config = dict(
    d_model=384,
    head_dim=64,
    activation='tanh_gelu',
    qk_norm=False,
    bias='all',
    tie_embeddings=True,
    init_std_up=0.0255,
    optimizer='adamw',
    lr_mult_o=1.51,
    beta1=0.9,
    grad_clip=2.0,
    schedule='wsd',
    decay_shape='linear',
    batch_tokens=131072,
    doc_mask=False,
)
MLP neurons of a small language model. Each row is named by its layer, matrix (up: input weights) and neuron, and shows model dimensions 128-255. Each number is 500 + 50 x the weight over its row's rms, rounded and kept within 0 to 999. Numbers have three digits each.
A block is one neuron, or neurons of one layer that tend to fire together. Before each block is what it responds to, as a language model described it from the Wikipedia text at the highest values.

Table header separators. Mainly the pipe after a % column in election and stats table headers (Votes | % |); also plural s in infobox labels (Genres, Languages) and mid-word pieces.
L10.up61:600485532582531540458501547531469509477460490495520521445580589530493560476528448510537517460539604547470487602539623440529536551504482471546522510512536544524434541551467530473648534537544429519487495565463487455574660550474536497519446408429567460512478481460424456511492491369611495482410376499479490519447453492371566508503502551543572426532530495438468502523484529484491523565560

Quantity and match terms. Digits, dashes and brackets inside measurement conversions (elevation 46–95 m, 8 ft 2 in, 38.7 acres), plus duration or game nouns such as match, game, minutes, hours.
L5.up286:495508521538568488472559348523407540479546526537487521489587497518523536412503481503551479471455535529577592534525548487466537515490564506555495513386434483523504523463446496539545503449524454445493566446509486487494558526522516506478480482374458449547528477554449431417482525558472416533456481392433474480435537543404436490402571472496505457593553397477441571593586421570514392529500
L5.up728:420530462459582520544591480501438532592444442488509577508544491416495542472582495568496496397466546536563498575477484453505476497516493521554520520496472443567581470538520530619550511501495539509466513517522472483514487409459533535491508495519513488534519554547570452537441483541497481453581550513453499528420480417431446532484537468544486455459601498514510461567457517536605472511526
L5.up793:420519543491587517573531472546523485559456467504405458584549500462511519531583509531485443367531539420543475521486561528424515506443386511498560532543486446597429494572465531523488494439505450470544403488633478564565463397414508466522427455490489386498447523513519401386457509508468470521542477477533474443480498484499490491500482517524452430481479495498425480522499566487532415594500
L5.up912:493527417445440549495558368482491606578496504532462598477572534502500453477518439585490481439452413456453533508492497608493469488450358492495599553557478451637522492512508547492490576459517540382476499536517497392470523513509507506467460555422537436493408516458524450494499571503536432516443542491460513524473521433435497503523478512470528469422598414431547531486531490473570451482590
L5.up956:475626513460515536523432484510507486516546522512498653544517527415491482460428472470509480366533534468469508571457570450433562474495410527485576495507487449566556505449517567552443437452510469406440512447449495479540563530421545527503522451422443361475482468463486528533558463502573443470465583425468526500452517501471442527467502482456532338524561529460578514544496531500419558447504
L5.up986:483434516482542417523544378458504497532492493545517514510523540500554447417587488505565470440495512460484489590472508465446452601452437525451455464473493521576490518523481506487451463490555512472485615582483478437374472504572536520465523466502480384447594545542418532455533596552558528481473533520470548433469483547476483523416478497511514338524539469482506508600433527612554487530510
L5.up1102:428539474429552513541491459549494484495484433518521531510466574450481452440390465494511457469489559517401418540462475443410501495440419601509473422531410477519505523522491642505520497518532551543518522425511479468437521568548545576513498495542463461447425454523496480480541495579478469582457567483496572383445484449453604497558551483467521447502514511451555524545508522515534581428537
L5.up1320:539488500566523500526484512560538540530509556504387570483420538506576434455526446531515444455498467447431576589600545429485489543490516488576472474435485533628574488561409552590548626402535520396473516599470518447575515511499510448519482494436523440539513492383479501529530500410453474442500517383493511538461496478402557455509480618535567485411498467462525486481561496437459529481493

Article "an" and table headers. Fires mostly on the article "an" mid-sentence before an adjective or noun (an unusual, an iron will), and on header cells in wiki tables (Date, Team, Total, Pos.).
L11.up124:499520553530456556547561455432504540495446495408518444507415489583513489444498489577443502413482467527459471437537574474464416541564361468501492561615556524530494502480471486509598431365580515434512441528460463481462545464568456470508577510497553464546452438495441520449511555481616435505494520525457510537539466507458499478515470468502531443534586434525426520454408614474583476474540
L11.up469:452550489520464533451508538498382546495512432421479478495565478510501554452408443481433458488461434459564574469486461504504438608475569546543515493477435570505495448534525479399508396476551474488437480504481450391439478518486431543410483531571381448518436468502411473476501529542534501536510518565447463477484473463442470523464409520483427541549443447540496531572433446571522535569536
L11.up664:580473566565468521546507517417449547452474470404597478545481489513476537500416547514450529498522496494488478410584571490447425526455486476534494468424508499519392532487480496601535492480565459526561502465431475490490573432602435483523460502536489412589543545572460534543522489538531500612590540486466509480452449486424448391484453430488475507478589555507530529566436462558477513508523
L11.up800:424560474541418584516531557382431600456531443456578544517516571511474522492440460520454453395512405507552525414496494460551382477568455505520407491541521537476482421499486548523505405501546491485465465511496478411556545425469436480448518526509431523556511486501446572501512519519513531553499486573435492480498438559502525484501542537465434495503494457555579507545507477503477479603560
L11.up918:458517453511432563520500506428390533500521499471521503489509531555495479463462546466401485506531465585459530445515630510474399529586442591497536459507510569532478575550479508560458403600501551431486503494528435475442451498525490569479483566472413407480432437472465584481495463533491494471499525546471489512522450483481534579573606578551465374414478512559526464485559533620551556562566
L11.up1032:442461529438503490484517518484509440567478476487523492573489558568541481502536467550561458492506598630518528529556531454570421565494454457579478513541570514459471542495468507523524487476521472475535524521486333508478515536447536476417474500479493494581386530467392457511509471564587538507423482452517590519481542493447495475547595448453513436584529479387510516466538490480538482440483
L11.up1100:514566473574399559476496481537484469562524543448570633619529472518535491526397537463455472510495531525492483468578539429467439535563502483514510562524460451534390507434525509587458552577503558478495491488439483483418479467473503525501542511521467470518469459387436511438520587469538459495467521515457569494592513582470457508598481477451568471473422541405518541541494507471511556516513
L11.up1108:492453502529467477459490494512558491512455510450591506516557525517558565507521478565449374541426543566385495451483569516540461599490517402478520395408516498485482553489552604449479477530575519542489508462382459495481465435456485540505447443568497509582553550428450452557482600510594463507504437466452499507461445492460536477449516545550546514587587524526521453393533555528481547584560

Units after numbers. Unit or duration words right after a number (weeks, months, minutes, miles, running time) and date digits, plus mid-word pieces like ten-t, Whi-t-by.
L10.up1000:498398495501484495438494500516481506530477400415506453524466590555573558520453461474443445444563414456509494508527437497465518503484472511611496509499498508567520589550479484509543539418449484447536527524588456483497491574535478445545578476510477442532480482562536580383455559477530370497508480480372463461411526527560551477511521419527495531501550537423447576508488559486478565441525

Table header separators. Fires on the pipe or delimiter right after a column name in Wikipedia table header rows, e.g. "Team |", "Votes |", "Date |".
L5.up36:438502467531494420582494521451538410467477501550517503518453539532549490491571479580563521494539630500440526454559649504353583509542463499519431536471484535501423456525487608470591559541512436567580476560445494450568508469520474452470558518466418463436549485446486544566554495589466472417470492482515491501567488517405485384452486556430599463549493435429485555509469555509444554542489
L5.up77:614381520512554491517504518506484512435506478495501449547506565544512498422518490610486526576489507490435509507448562561506519466480578526511410499419506508515489536570493563472567549554550428590581543491408511472464468540474473455468535484525464480547424553483518554606556531531512475502526493372617436464477481446407566370526452562527608503443519444413489493496480516562427639557447
L5.up156:489461499472549538487543464497569476419425499496535542469512545480443545474445484570568448516470536507559488379577534490506453515568465469508534519568526613487507423501391562551489515444530554455487545552448479477443392408504535520540578451540479514480479399480441508579500475443416481492457410492529532413519535580488472538475470561432452504583565549383486553441522607493458573511521
L5.up225:457494507421500522561549492495536446410404509512511517525496551534515501466488478492517464450498477557460532444461524455539587582478462482493479502505502541449432486524455540495505501483501505512526479534373463455499513532546527456485493432483469561526502494466319573434580480535394486493433509436432477414485516537454486528552593501500571460578507509411515613477590533569457642480455
L5.up886:516500479553448491553494378527429518464519487477544533533461538498599454470466508483535528574507525459581553520458541527492523613489434549607478566538481578480492492474380606423536492489522415441494457528510488367482417508588492572484419525367458412483489502390413551491558545562449483474463534462504516472415508555511443499458550541378484536568505493507476508549482563448459509588589
L5.up1033:539428487533518507528583538469493521476613474474540537529508546496495524521483453518407422474571490516475537581576571378508549494543417541556483544522508511524452490480421482511499579483513483529570463565450486513574565412628456542516536456414430472477470500435421506384482452443567408406467554450491509491462458477500532447490449441446467485586542610428577490469542557571438593480398
L5.up1041:500466437625482461541513538526567514453533525426558513521455533573493476478455474585469440506506520510497606505480442523431544507511483449542485525474530530509494493572412560475563501520515443558522510507518459471579510443509476570393449527456469505546505442333539512481574437452560438462527466535590478432491476491452498485459507444519422396583603592539486458475541618487514502543471
L5.up1239:511552478507490486429448543458511439489443527498484437531414485539530493427469472571525482606508605571518471546554592450476509523516419556504425584511433575447449534500532531457571459507522444538518546569458456495548514405489575583490457458452479414380476508435402478451516490436491497499471533455499539524483537528397516477427507569494517396550543585452445588487484610527437499490564

Physical layout descriptions. Function words and word pieces inside descriptions of buildings, sites and geography, such as storey(s), was located, of which, bounded by.
L11.up40:565527427528495590584555527528498616478434467428481498479565597538538543470482465483410520424547517483486619522480403527553540519548499527508488538502454470549503608531547571417479503511468561498490485497568507529460527513471495612546471549529581449480400494427511493416555432493492442489560493424534486486495510421411525501420519485491514507538571534609583479555431579492477446473518
L11.up123:480435561463534544482498505513396531451512407426456564591590509512530467440633492525439463473595583558509545615475577511440325467558516522533496493514514519561541537534467459494495477414462568491534547428528457516519498566472485524492509454483443383469424489414458491500463457556501411470497533346373507509452500477453527433452489520490561482521492483548570437505516458564413429501533
L11.up165:529507409470519542534403499516426524543510396511489469454470542586564496523491450600498446442492488519487454445437483567525407490516424495485514456507631442534438576487491526464640478506539532427541558519581456430582486473514495509558479543460501390485475563574536405478502398511521490559589493562510494491500517430532458450502562519479498459481540546519532547528469547489517409628590
L11.up549:467558534533522563551463437507514529561510325453439500514480539496508560484457569528492502410589572491528565563472510559484540480479448566525547545574443461597469491466482501593546464412482501520526532552484493457474527465549582500544499487512500470568499513524461420448554464459512504525469577536493499531518448514441419535413435489422504539449504467528490481572459526530481427573640
L11.up755:461521503587432460563532463520481514528567444539446433565471590442510631477526522464434474474534549442566558468614493464508461510533459485484519518484459535484510561583494484470589450451647513490510466494454513422545546475504539513458472388461454416527483527534576486451503450453584444503487593509479477563553580530483552587462455546498527434410554517483517435605535491483496481484498
L11.up1004:407521507451470530475454553511450498543544408429384523420518561471573549581584528462531557520524495441600641547449508487493492465512500480533489540476554575642508531513500499479509521458497463428586594423511488453530468485499545545513588545503589504546444490476445526517558540470506458473561468493471487529436579474492511459526491484460572519500530484503504493508540494511397406504610
L11.up1028:457518565538496584579446493579507506548483452527429483524553548462424541512519532537456491523526633499548619546509538489379476479496457541543469472481567535579490448595437512509504455466544374567477504501574488563499488537506473482490493472368510390598463537482475380427532433498544484569587573479454502550462471529531465515490495438495475479462397456515538516572544511453565483530521
L11.up1120:494538419497491629475532460402546603473490482558515596471493516500557470415522486583511482508524509391428547491531562538527469531577484596447570504475600539582576468489498544563542523457536531567459503486420486533545527510465434460625574536488491472566545434459539438548524578455516490559613478607537489515560451562470526545502458513542508513574592520608568461570458586507437417567589